From a checkpoint of a small transformer trained on Wikipedia: 2 heads of 64, 6095 steps.
MLP neurons of a small language model. Each row is named by its layer, matrix (gate and up: input weights) and neuron, and shows model dimensions 64-127. Each number is 128 + 32 x the weight over its row's rms, rounded and kept within 0 to 255. A neuron's up and down rows have the sign that makes its largest values positive.
Before each neuron's rows, "fires in" lists the words (lower case) most often at its 100 highest values on Wikipedia text that the model never trained on.

fires in: "player", "work", "play", "played", "works", "worked"
L4.gate169 [200 110 158 148 103  94 131  89 167 107 138 166  84 107 179 119 127 115 130 166 101 127 128  80 130  93  69 132 138 111 160  79  93 151 136 110 184 135  82 165 149  89  91  98 136  77 152  97 139 152 125 131  63 105 135 221 127 152 135 135 131  45 207 103]
L4.up169 [187 106 157 179  94 117 190  90 139 117 148 150 125 149 168 135 165  93  86 149 187 129 162 109 111  63  94 151 138 117 125 105  98  87 103 195  93 180 129 150 123 108 137 121 128 136 189 109 122 118 129 122 105 123 180 189 116 150 150 172 120 150 164  87]

fires in: "work", "works", "worked", "information", "also"
L7.gate293 [191 152 134 176 114 110 150  85 162 104 165 163 111  94 134 122 131 102 128  92 110 124  92  92 137  88  68 168 170 109 153  58  97 147 136 106 139  90 137 108 104 118 122  97 137 120 136 117  76 133 106 149  45 133  99 124 136 156 134 145 160 100 208 153]
L7.up293 [152 150 140 134 137 119  94 152 142 101 216 131 102 182 182 139 169 117 184  65 154 142 111 147 122  34 124 143 163 139 136  86 167 145 110 157 142 138 132  74 108 130 176 120 121 138 137 111  94 109 127 102  76 104 114 165  96 169 100 192  77 127 151 149]

fires in: "an", "species", "dermophis", "a", "costaricense", "the"
L5.gate124 [109 103  80 121  78 129 219 110 146 157  87 108 101 165 138 150  88 117 181 117 128 118 121 102 101 106 180 126 118  75 132 116 132 153 173  66 119 140 154 130 172 167 132 174 125 138 100 115 113 171 108 173  92 135 100 148 122 135 129 136  73  46 173 140]
L5.up124 [123 154 115 131  94 125 201 115 106 166 129 126 110 147  89 144  90 111 195 106  98 132  90 118 115 130 143 117  67 121 166 133 165 142 174  65 136 133 146 130 185 147 135 152 107 169 129 136 117 162 103 203 106 116 138 134  95 117 105  86  45  82 142 145]

fires in: "three", "free", "see", "dundee", "degree"
L3.gate374 [111 100  62  69 136 120 152 120 114 120 116 107  92 156 150 132 125 113 110 102 180 141 167 103 132 173 107  55  95  89 128  97 173 127 102 133 161  64 172 106 142 154  66 126  98 197 116 109 133 152 162 115  53 149 142 151 122 118 114 181 164 133 161 191]
L3.up374 [140 159  89 131 135 147 145  73 149 112 118 136 151 113 136 184 170 140 138 117 152 141 166 133 182 166 101 102 126 144 124  82  74 155  99 122  66 144 153  41 148 104  62 115 168 131  82 128  68 121  65 116 126 144 153 151 181 135 186 141  64 136 109 156]

fires in: "during", "pts", "points", "featuring", "notts", "roberts"
L5.gate375 [ 78 159  90  69 110 104 189 101 197 107 167 147 146 155 101  70  88 114 190 185  95  51 140 110 214 141 190  85 142 130 140 176 135 148  81 114 209  65 117  91 104 143 106 132 133 169 137  80 186 116 157 130 105 122  74 110 177 116 107 169 111 141 139 118]
L5.up375 [129 149  88  79 107  91 227 136 172 145 134 169  88 138 120  77 100 125 136 113 134  82 163 112 148 108 125 113 129 171  46 154 147 145  93 150 130 113 150  96 172 167 128 187 148  45 119  95 164 159  57 118 141 118 191 135 101  83 150 117 114 144  86 107]

fires in: "the", "this", "these", "there", "some", "each"
L19.gate172 [117  82 102 190  79  97 170  59 144  97 141 105  96  94 185  60 123  82 138 132 209 139 165 122 154  93 136 180 172 130  81 106 100 131 156 132 110 104 104 117 150 105  36 105 119 124 134  99 165  99 100 128  94 138 129 135 159 114 148 135 177 100 121  86]
L19.up172 [119 127 134 157 153 116  75 136 166 100 144 177 132 120 150  77 111 126 117 108 123 146 172  69 117 112 129 143 162  95  89 100 122 157  75 127 106 165 142 129 125 125  71 170 128 139 103 112 104 103 109 159 180 118  97 158 130 150  98 159  89 117 152 156]

fires in: "who", "he", "also", "held"
L18.gate60 [140 119 130 150  48 128 147 138 161 101 128  72 106 162 150 114 126  80 109 149 127 151 195 115 175 133 116 165 111 158 131  58 132 151  97 157 130 186  80 122 116 168 123 142  88 156  94 103  99  79  86  91  96 113 178 114 174 138 147 130 143 100 204 127]
L18.up60 [160 129 106 162 172  78 126 129 136 109  84 110  82 104 156 109 162 187  70 114  78 149 214 115 106  89  94 169 108  54 154 136 203 127 149 115 150 157 121 128  96 181  91  74 142 170 108  98 136 134 164  88 120 194 118 196 140 164 116 106 104 162 119 136]

fires in: "who", "he", "also"
L5.gate201 [137 113 122 103 101 164 159 107 178 119 131 119 116 146 126 121 149 148 162 112 157 103 110 118 187 129 119 104 146 101 133  82 207 154 116 105 160 112 102 141 108 166 120 132 127 159 152  83 137 122 111 201  97 180 100 154 150 136  94 124 130  64 192 163]
L5.up201 [ 79 125  65 110 165 167 134 123 183 126 124 110  94 167 111 149 165 167 140 128 189  87  97 101 156 126 118  79 151 139  97  98 160 121 133 104 119 122 150 181 111  87 152  97  85  96 155 133 130 129 106 189  87 130 120 140 217 158 143  99 134  65 148 150]

fires in: "when", "between", "norwegian", "lachenal"
L7.gate154 [133  78 157 148 165 131 125 108 166  64 130 117 139 104 111 143 136  98 114  96 125 135 212  86 155 161 133  95 143 119 123  73 163 160 106  46 137 101 140  68 141 134 109 122 191 146  91 128 169 132 117 128 124 203 153  79 186 177 136 183 168 131 147 165]
L7.up154 [ 86  94 101 199  98 139  68 150  99 147 156 139 162  57 150 148 152 161 155 146 130 103 142  97 116 146 188 132 120  72 122 122 154 121 151 155 125 105  92 149 139 178 110 133 139 150  84 104  66 153 138 127 116 129 159 131 139  97 118 130 115 135 156 178]

fires in: "more", "before"
L5.gate407 [146 140 147 145 115 100 156  55 141  37 164 166 148 119 158 131 120 121 123 173 102 106 116  74 125 137  94 117  99 177 144 151 109 129 140  96 104 162  42  81 106 139  72 107 198 166 105  78 169 151 149 117  97 128 163 148 175 142  61 118 104  71 116  90]
L5.up407 [191 119 167 144 120 121 124 153  49 122 166 161 133 132 173 140 139 136 152  69 131 127 110 132 168 104 151 140 102 143 142 126 143 170 131 131 112 174 198  86 162 120  82 136  73 131  94 133 113 136 135 114 160 116 130 142 115 103 102  99  92 184 157 146]

fires in: "work", "university", "works", "worked", "working", "city"
L3.gate161 [202 171 118 103 131 117 190 135 133  75 108 177  94 138 144  55  84 105 130 110 115 131 112 107 128 124 144 169 122  79 140 116 106 187 147  76 190  82 148 126 175 127 103 120 130 111 103 104 120 114 114 175  82 142  73 126 150 153 107 172  86 121 169 147]
L3.up161 [134 171 128 118 137  85 125 147 193 103  74 124 119 181 118 152 118 123 123  85 139 127  80  94 120  85 164 136 158  74 163 119  98 139  67 143  86 169  71 108  94  72 136 166  86 142 159 155  77  91 165 112  84 141  91 124  62 148 110 131 159 126 160 122]

fires in: "first", "as", "third", "of", "minutes"
L16.gate338 [164 136 136 114 105 109 161  92 119 110 175 121 102 145 124  66 128 128 115 186 158 136 105 136 108 101 130 137 113 130 107 110  86 179 121 173 117 134 116 129 137 181 113 126 135 142 153 126 124 111  99 160 118 209 124 124 206 187 109 182 153 107 195  66]
L16.up338 [111 147 171 159  81  82 129 112 134  92 159 124  91 123 106 126 110  97 126 124  84 104 138 151 142 162 114 164 108 148 102  74  82  84 103 171  87 172 173 156 225 185 131 111  97 154 187  81 102 127 129 104 103 185 143 146 161 103  60 145 145 102 173 102]

fires in: "university", "also", "german"
L4.gate171 [140 171 128 148  90 137 206 113 152  63 117 179  79 121 153  39 159 147 180 136 162 157 155  92 150  84 125 139 160 135 116  89 160 130 150 112 165 124 111  87  88 176  74 134  91 140 121 108 142 121 105 171 126 172 173 177 190 142 138 106  61  77 209 146]
L4.up171 [ 96  87 117 175 186 128  99 133 139  99 134 119  92 134 118 147 128  92 166 123 159 137 135  45  74  97 107  99 129 152 119  71 109 149 140  62  45 130 127 153 120 115 139 128 106  93 173  28 115 189 100 175 136 120 133 143 102 106 103 156 135 116  79 105]

fires in: "a", "player", "played", "play", "an", "team"
L3.gate110 [133 137  99  90 144 140 111  74 126 158 111 152  94 154 143 152  70 146 222 188 156 134 102 101 156 162 143 102 106  97 145 106 144 106 150 146 163  91 141 150 170 145 148 149  99 126 150  84 164 144 145 138  91 130 103 137 119 134 115 148 127  86 149 115]
L3.up110 [ 90 153 141 121 106  98 171  96  89 150 106 110 150 161 177 156 101 136 157 107 128 166 105 133  81 110 127  86 130  61 125 161 126  88 123 164 163 161 111 108 189 117 170 183  62 180 125 139  69 134 187 116 150 113 117 143 109 114 121 144 116 135 202 148]

fires in: "american", "final", "original", "international", "quarterfinals", "finals"
L5.gate12 [ 82 103 145 115  75 136 126  56 166  91 147 123 151 134 129 127  97 114 140 124 159 110 137 102 194 114 121 124  54  41 139  97 123 156 119 142 221  72 160 115 135 162 109 160 145 153 105 167 114 131  77 153 166 121 142 130 169 106 105 175  99 116 136  86]
L5.up12 [140 140 105 110 140 167 131 100 111 160 169  85 104 185 125 156 162 175 146 133 159 135 133 120 110 131 124  42 194 190  82 138 136  70 165 150  97 162  84  98  62 127 135  95 113 104 130  68 159 134 167  81  56  96  86 152 121 144 138 118 136 143 169 127]

fires in: "football", "footballer", "baseball", "details", "basketball"
L18.gate188 [131  72 131  88 108 143 146 103 124  84 143 127 124 162  69  90  76  89 178 123 206  79 153 122 161 147 108 144 143 104 118 151 147 166 156 161 161 145 127 102 123 162 124  95 107 145 117  61 116 103 119 153 132  97  96 107 140 174 126 207 117 137 145 132]
L18.up188 [144 130  85  56 170 112 187  93 100 179 113 133 104 141  94 104  59 134  87 180 133 112 114 137 148 204  76  76 150 143  97 113 176 145 165 126 139 117 165 115 155  97 175 135  67 131 137 152 124 104  92 152 130 133 150 129 150  97 132 128 159 131 175 100]

fires in: "where", "when", "while"
L13.gate59 [170  65 142 102  95 117 121 133 206  86 118 120 173 181  79 105 172 116 132 177 147 120 161 138 161 136  80 169 164 136 125 112 182 141 126 116 146 124 124  70 125 179  63 114 121 118  89 108 177 135 134 151 131 124 134 162 136 156 119 143 167 105 137 173]
L13.up59 [127 100 166 137 127 151  99 120 103 123 146 166 182 141 103 146 140 133 102 174 129 136 191 147 142 130 169 108 199 131 156 120 110 132  81 146 128 101 138 129 155 150  82 110 128 151  74 117 142 102 234 109 126 115 168  85 129  82 142 150 107 148 108 107]

fires in: "while", "before", "throughout", "following", "from", "shafilea"
L13.gate41 [110  89 129 119  69  84 166 124 165 118 179 183 168 159 143  90 101 146 156 151 164  66 147  99 160 119 169 124 153 165 181 156 120 156 116 120 168 121 163 109  78 161  74 113 145 146  71  89 178  88 158 143 142 141  98 159 157 134 127 126 108  75 139  98]
L13.up41 [126  95 113  96 115 143 139 156  85  90 170 126 150 124  39 156 127 121 148 109 136 110 139 136 128 141 143  58 145 142 157 121 150 121  94 114 160 153 126  63 176 133  98 110  97 113  88  96 157 140 160 131 116 151 139 130 204 108 138 115 102 149 139 125]

fires in: "the", "to"
L19.gate447 [163  97 119 140 119 121 135 152 144 114 103 175 119  89 108  55 145 120 156  99 176  79 182 103 124  84 107 123 157 116 110 146 139 189 165  93 165 103 143 170 152 186  82 126 139 186 111 125 109 151 153 123 138 175 140 134 158 111  80 168  94 136 119  91]
L19.up447 [157  68 125 105 112  68 117 147 133 101 107 131  70 187  69 119 118 130  78 100 112 123 231 119 150 102 102  97 133 145 114 153 156 138  88 147 115  87 138 149 135 208  79 144 157 159 111 156 126 109  67 154 122 176 134 101 115 174  99 148  92 135 114  84]

fires in: "two", "away", "school", "division", "three"
L4.gate125 [111 107 117  65 142 132 172 107 156 142 125 149  85 147 170 103  91 144 133 136 156  64 179 121 154  79 118 105  59  75 127 129 141 111  74  94 167 130 139 113 169 152 139 118 100 161 107 136 114 167 170 110 176 133  96 148 218 163  99 149  99 130 204 122]
L4.up125 [113 104 115 107 176 110 116 141 128 145 127 118 151 151 111 177 102 151 145  98 137 106  92 150 141 163 158  68 124 157 108 142 104 116  94 145  97 142 111 177 151 142  95 162 179 183 112 101 134  74 125 147  85 110 112 157 129 111  98 108 175 123 153 115]

fires in: "season", "career", "league", "cup", "to", "roeselare"
L5.gate3 [ 97 105 186  84 132  94 122 136 181 134 155 158 130 197 146 139  58 126 153 147 123 101 125 174 218 122 137 132  65  85  95 158 158 115 111 113 202  93 126 113 140 124 120  98 161  94 117  72 125 100 157 122 128 158  91 112 152 136  57 100 162 109 209  98]
L5.up3 [137 134 163 143  81 185 117 103 140 174 102 166 134 110 137 144 149 140 155 127  95 141 108 131 120 124 150 144  88  69 190 137 112  92  98 129 110 125 186 166 115 140 115 181 183 185  97 157 142 144  88 145  73 152  81 194 119 116 157 135 139 171  86  55]

fires in: "he", "held", "head"
L18.gate100 [154  92 146 155  93 128 151 146 197 159 136  76 118 184 117 145  96  98 160 133  94 130 144  56 185 137 138 103 165  95  96  95 139 130  91 145 142 102 111 131  64 203  98 155 129 149  74 130  97 132 166 138 108 161 146 134 123  96  80 121 106 112 143 136]
L18.up100 [155 121 143  91 141 184 182 178 122 168 130 118 110 154 140 129 133 124 111  87  73 207 128 109 171 124 161  82 131  71 150 107 189 137 131 115 111 137  94 128  74 178 114  35 120 150 115 140 138 123 164 131 125 101 216 163 144 136 165 134 200 128 117 106]

fires in: "two", "while", "what"
L5.gate372 [126  70  53  78 135  69 156  76 110 117 134 126 108 131 136 113  87 151 159 162 174 109 170 135 126 104 105  72 195 108 151 149 167 117  93 135 173 112 123 127 135 161 101  81 110 155 104 117 150  92 152 136 175 162  89 154 163 131 115 109 118 124 173 150]
L5.up372 [178  72 139 167 195 142 143 108 112 107 122 163 155  95 146 138 120 139 101 151 127 102 150  96 106  71 149 116  53 143 183 124  90  98 130 172 126 139 175 130  84 183  85 101 167 113 134 119  69 121 141 130 119 154 133 174 152 102 143  97 132 175 117 106]

fires in: "had", "at", "has"
L5.gate283 [129 109  51 131 144 131 124  67 127 105 118 130 117 110  80 104 107 171 120 192 156 115 126 126 142 161 166 125  96 132 100 127  92 132  93  84 165 142 131 180 167 138  92  43 185 167  85  85 162 150 140 106  88 155 167 148 126 183 142 189 110  78 135 125]
L5.up283 [163  79  44 146 210 110 115  87  97 169 105 127 101  74  80 120 110 136 132 167 162 205 144 127 141 165 143 129 114 102 112 128 128 109  67 142  86 173 132 148 137 161 130 102  93 136 108 112 135 130 152 118  86 148 151 155  83 136 121 171 101 131 119 117]

fires in: "university", "coach", "manager", "each"
L20.gate272 [154 123  75 139 127  68 155 130 162 143 110 138 124 103 201  76 120 139  87 155 229 134 115  75 135 168 131  75 126 164  94 134 110 173  88  75 148 121 126  86  96 101  92 110 162 107 104 124 162 116 137 133  61 119 105  98 132 114 159 133 114  98 123 107]
L20.up272 [135 171 141 134 121 179 103 138 179 108 122  78 150 161 111 171 135 129 101  93 133  88  59 123 119  96  91 127 155 147  61  73 149 111 109 136 149 173 169 136 138  37 131 174 146  87  66  70 122  65 126 145 104 157 102 133 123 153 106 135 102 172 187 150]

fires in: "more", "before", "score"
L5.gate221 [161 159 102  77  65  87 144  72 145 124 170 158 165 126  81 104 195 107 133 159 106  82 182  81 135 116  54 109 142 112 125 173 186 209 128 125 169 109  79  37 146 166  94 127 168 147  98 116 151 145 123 136 132 129 142 158 186 122 166 118  93  94 119 130]
L5.up221 [179 191 104 120 143  88 148 141 123  93 204 171 189 147  94 115 188 175 124 103 118 145 112 121 137 105 108 107 170 136  97 159 180 160 109  95 129 166 135  59 157 122  58 123  79 124  85 131 160 128  71 117 107 121 173 164 205 137 166 107  61 106 137 143]

fires in: "while", "through", "began", "still", "will", "throughout"
L14.gate430 [172 115 141  73 120 110 150  99 146 136 215 111 108 148 113 134 148 112 156 157 139 121 158 159 135 164  89  67 169 120 163 118 150 120 145 154 151 109 115 131 147 145 141 127 121 124 122 106 154  96 129  84 150 165  81 183 206 127 173 181 170 125 125 100]
L14.up430 [154 130 141 156 141 137  46 129 149  84  68 176 166 141 134 117 158 115 113  77 202  87 120 112 180 167 150  95 115 160 122  67 150 132 101 121 137 121 138 186 130 215  65  72 130 170 130 120  79 145 151 108 165 149 158 140 126  57 104 110 154 121 153 137]

fires in: "born", "footballer", "backing", "football"
L16.gate266 [ 92  91 140  52  54 105 181 142 149 140 101 105 146 130 148 106  81 131 168 127 143 102 162 124 118  94  68 159 152 134 120 106 115 163 136 130 147 125 108 159 144 135 198 156  66 125 151  98 115 121 196 106  88 129 125 168 146 139 190 173 172 157 142 109]
L16.up266 [199 143 115  80 140 156 142 137 109 141  80 124  95 131  50 111 104 101 147 161  90 117 162 160 135 120 162 189 134 114 146 108 144  66 165 142 124 112 132 174 179 142 127 171 104 155 134 149 136 128 115 116  60 114 144 206 135 129 151 109 124 123 186  43]

fires in: "also", "its", "first"
L3.gate26 [124 123  81 135  98 158 179 142 153 135  79 131  72 152 155 122 114 148 188 117 186  76 204 106  90 163  56 113 154  98  86  80 126 120 101 141 132 122  73 102 137 115  78 148 164 133 103  78 150 119 115 170  74 133 147 129 163 133 115 161 112 134 175 111]
L3.up26 [138 202  99 160  98 141 138 101 144 162 105 130 103 142 140 108 102 173 157 128 145 150 131 114  76 112  56 129 131 104  99  51  81 123 101 128 115 125  98 137 173 128 159 146 146 157 165 101 109 116  92 162 118 114 166 112 170 155 117 220 119 124 128 157]

fires in: "two", "three", "free"
L5.gate88 [171  65  76 135  72 110 178 109 132 122 148 107 138 145 188 150  66 136 103 144 158  66 170 133 145 118 108  76  65 115 169  64  98 127  84 129 112 110 135 102  80 179  65 150 161 181  80 106 111 119 127 159 127 145 118 153 167 103 121 137 121 159 156 146]
L5.up88 [180 122 139 139 106  91 143  99 140 151 123  76 144 142 131 144  69 176  98 132 122  87 127 159 121 133 102  98  88 129 160 122  79 118  71 129 125 149 163 158  89 139  45  79 125 193  60  84 152 104 187  99 117 120 172 102 193 116 124 178 129 163 139 155]

fires in: "the"
L13.gate102 [153 127 112  32 107  47  86 124 140  90 134 143 142  54 213 109 148  68 123 116 161  97 160 101 109  98 117 109 157 139  87  93 121 142 118 129 150 131 162 143  77 174  75 116 163 154 167 146 152 110 144  93 131 112 104  90 154 131  84 151 119 170 110  86]
L13.up102 [101  86 191 137 134  81  92 149 203 115 114 133 113  93 131 136 141 119 103  95 135 122 120  66 134 170 121  89 177 114 149  45 132 117 129 170 103 135 109 133  47 173 123 180 128 147 155 162 121  87 138 140 110 166 138 179 128 138 164 118 144 150 118 167]

fires in: "german", "two", "chairman", "germany", "performance", "borrman"
L7.gate123 [111 116  99 114  44  82 129 126 144 105 181 115 149 191 143 155 117 152 137 122 146  62 203  93 119  91 131  85  78 145 106  53  96 150 127 115 172 129  88  74  54 176  71 132 115 183  99 105 100 144 111 159 174 121 177 147 116  93 118 125  98 150 130 167]
L7.up123 [124 117 128 148  62 137 144 100 108 101 166  75 124 134 140 132 148 164 129 118 159  81 164 113 150 128 123 108  72 140 151  55 115 152 104 113 146 163  84 118  94 220  39 100 151 153 104  95 159 167 119 115 197 109 186 119  86 114 127 128 136 149 135 166]

fires in: "during", "in", "december", "featuring"
L5.gate420 [178 165 106 100 123 130 174 125 202 113 135 155 153 135 111  84 106  98 188 146 128  97 187 136 134  92 187 111  88 149 111 160 161 171  83 148 186  84 148 131 142 161  42 109 169 122 162 118 131 147 136 148 116  66 134  67 143 125 114 205  98 107 168 126]
L5.up420 [ 84 170  92  58 129 111 159 159 153 145 171 137 123  90 118 165 140 159 121 176 120 143 159 155 158  83 178 124 124 165  59 168 104 117  44 186 154 137 120 114 153 192 124  75 102 144 141  84 162 135 129  87 134  79 136 127  79 159 123 140 117 107 137 149]

fires in: "american", "original", "final", "quarterfinals", "abdominalis", "finals"
L3.gate158 [ 98 166 109 147  72 116 134  70 173 122 155 154 147 176 143  90  98 115 117  90 111 138 153  78 166 127 128 135 130 148 120 114 102 176 153 167 163  86 152 150 120 160 102 156 129 177  77 168 112 115  95 188 135 113 155 102 151 125 115 180  92 130 186 148]
L3.up158 [125 110 107 163 157  66 107 119 138 113 138  68 119 125  46 136 126 106  86 135 104 144 107 129 140 123 142 141 126  88 133 123 130 119 182 133 128 178 130 137  74 185  73  93 161 137  79 131 137  93  91  96 106 193 139 145 171 122 109 136 164 128 143  31]

fires in: "17", "16", "20", "18", "two", "15"
L5.gate351 [ 85  77 108 127  79  93 181  90 137 165 123 121 107 174 165  96 113 126 153 125 144 103 168 168 151 116 115 140 118  56 155 152 172 139  83 121 159  87 116 135 135 159 143 142 126 189  98 113 106 140  86 198 108 146  95 124 170 150 115 112  86 159 143 170]
L5.up351 [143 128 131 101 147 127 169 116  81 132  68 142 125 101 133 102 110 141  98 126 210 135 149 121 111 114  55 141 117 146 170  53  98 118  81 140  86 100 125 130 137 129 111 128 187 221 139 164  99 125  96 154 103 156 122 101 109 115 120  96 146 168 129  87]

fires in: "early", "announced", "original", "spanish", "polish", "annual"
L20.gate198 [133  98 139 110  87 149 103 146 205  73  58 117 132 175 160  98 142 163 144 135 114 118 203 127 163 135  98 112  68 157  90 130 147 129 138 157 111 125 114 117  74 184  59 106 159 181 138 155 129 151 178 145  87 118  85 169 145 144  96 144  77 124 145 129]
L20.up198 [ 86 110  86 100 188 134 107 134  99  73 122 137 128 156 193 112 119 138 194  88 136 110 184  85 149 115  79 156 102  76 114 100 101 134 139 139  90  97 163 171 142 139 118 109 150 145 137 146 108 118 112 157 156 115 111 131 105 136 169 115  90 128 137 135]

fires in: "who", "he", "held"
L5.gate192 [130 114 160 141 124 156 188 105 191 120 128 122  98 149 113 160 171 112 109 100 123 104 200  64 188  43  97  85 138 158  98  92 143 129 148 124 118 125  47 120 120  96 131 166 190 110 132 107  83 166 123 147  96 126 138 200 137 197 140 100 134 112 158 132]
L5.up192 [157  76 124 123 151 148 169 104 136  56 110 110 105 104 152 128 169 125  87 122  90 155 147  96 141  91 108 151  95  86 105  88 145 124 166 120 120 196  93 136 115  90 158 138 137 104 172 128 119  98 107 148 117 200 175 147 129 149 105 152 124  83 153 121]

fires in: "the", "first", "also", "were"
L4.gate108 [167 134  88 105 142 100 158 105 135  85 124 152  88 155 150 111 112 125 139 161 133 109 161  72 164  84 163 123  85 113 107  90 179 160 137 108 164 123 127 112 128  94 109 139 145 174 117  94 118 147  87 212 146 139  92 123 148 191  87 152  80  93 238  93]
L4.up108 [204 115 122 116 161 186 160 134 102 128 103 116 102 118 156  53 157 149 147 152 139 115 103 121 131 159 138 154 144 168  94 148 123 150 197 117 101 162 106 142 166  94 121 146 102  81 106  81 164 208 114 177 143 130 162 172  53 118 109 136 158 125 138 137]

fires in: "at", "attention"
L4.gate51 [205 142  74 163 169  73 176  98 149  90 128 183  84 132 119  92 115 126 144 152 148 144 127 113 117 168 147 145 128 105 112 142 157 147 182  36 130 112 150 108 156  94  82 126 114 151 120 139 158 133 128 143 108 136 171 132 123 137 111 186  95  70 188 117]
L4.up51 [185  74 139 116 183 119 158 153 114 164 156 135 101 143 120 108  68 155  95  86 132 131 108 112 113 133 159 126 120 136 140 160 102 125  68 226  87 107 135 125 137 123 170 156  79  99 165  61 176 144 135 126 113 119 170 168  82 137 116 149 191 137 147  57]

fires in: "career", "or", "share", "roeselare", "software"
L5.gate399 [128  89 110  85 129  92 174 121 183 120 125 165 106 192 174 134 101 124 171 118  90 115 110 121 156  76  63 155 104  81 177 155  98 151 152 142 158  79 118 144 100 105 127 163 137 111  88 103 101 149 170 198 136 147 160 192 128 149  73 142 117 125 125  82]
L5.up399 [113 110  99  63 180 158 106 175  92 165 104 135 119 161 112 168 112 121 172  90 116 122  83 155 201 146  98 147  81  98 135 176 116 151 144 136 108  87 165 158 103  97 185 138 143 132 103 181  93 129 150 153 104 117 136 182 166  68 109 102 149 155 147  79]

fires in: "when", "where"
L13.gate407 [136  86 161 122  95 129 112 140 147 128 151  98 158 146 114 113 166 113 124 152 104 109 166  65 153 124 142  83 150 122 109  72 127 147 101  88 141  59  91 107 133 168  99 134 138 181  92 119 176 117 194 159  83 125 151  56  91 143 164 121 131 101 153  82]
L13.up407 [ 94 101 184 151  93 169 109 135 149 204 201 110 165 130 122 167 164 155 163 114  96 102 127 128 117  51 152 182 177  95 159  85  88 135 133 134 101 130 114 123 142  85 114 128  91 173 155 148 135 148 190  90  91  87 135 117 141 101 113 210 124 116  57 117]

fires in: "two", "company", "many"
L3.gate133 [157  79  68 157  86 124 161 127 129  49 148 135  99 155 182 114 120 141 136 160 157  70 185  68 123 121 107 113 164 118 121 102 115 146  96 121 146  66 129 134 164 190  44 116 149 164 111  82 164 144 155 114 117 173 124 180 149 131 171 123 111 127 178 127]
L3.up133 [178  77 100 138  99  89  88 152  95  83 143  88 152 103 109 141 132 135 120 129 122 126 102 163 113 201  88  98 112 143 111 119 105 169 143 150 148 114 135 105  72 175  61  89 119 127 119  98  89  84 121 101  83 124 144 167 145 135 154 148 156 179 127 119]

fires in: "part", "place", "plan"
L5.gate236 [183 167 144 108 106 148 159 130 142  68 132 137  84  98 105 122 114  80 170 133 123 141 115 115 177 114 129 130 124 159 178 127 149 110 106 152 179 102 136 197 192 184 122 151 137 115  44 121 119 163  83  57 115 136 128 125 199 129 140 136 124 135 150 190]
L5.up236 [101 125 106 171 109 107 133 109 167 161 133 172 136 185 175 128 138 119  90 109  98  76 119 100  56  81  74 129 136 107  91 123 138 118 148  75 117 131 143  79 100 113 156 126 147 160 105 129 143 102  73 125 159 132  45 186 135 161  86 120  92 150 115 105]

fires in: "that", "when", "those", "joseph"
L12.gate15 [ 69  55 142 114  79 125 158  99 220  76  97 104 131 109 137 134 152 116 171 143 114  94 130 145 179  81 173 172 168 107 121 122 142 116 103 110 164 115  99 136 143 128  98  89 194 185  88  85 102 132 212 111  92 102 100 119 151 151 137 168 155 127 132 145]
L12.up15 [ 66 114 124  96  25 137 124 124 150 101  83  97 166  58 177 109 145 102 165 125  98 135 111 171 162  74 185 149 159 134  86 128 125 126 141 196 159 132 107 121 100 113  76  76 214 149 126 127  91 119 255 120 112 104 117 108 120  84 136 141 153 154  92 153]

fires in: "of", "was", "first", "genus"
L5.gate260 [194 138  29 117  98  98 167  67  90 135 157  68 111 128 151  97 120 166 132 163 134 141 119 135 151 125 152 121 155 107 137 149 134 115 149 121 164 113 147  70 148 138  89  92 121 145  94 104 151 137  91 170 128 153 156 139 131 126  90 165 161  59 169 107]
L5.up260 [163 164  85 169 131  78 132 127  59  95 134 102  71 103 153 128 161 154  90  98 160 163 157 117  93 151 157 121 172 109  85 142 160  99 144 124  95 155 160  98 211 169 126 143 127 143 141 139 128 115 104 142 147 150  86 180 132 142 125 164  37  76 150  59]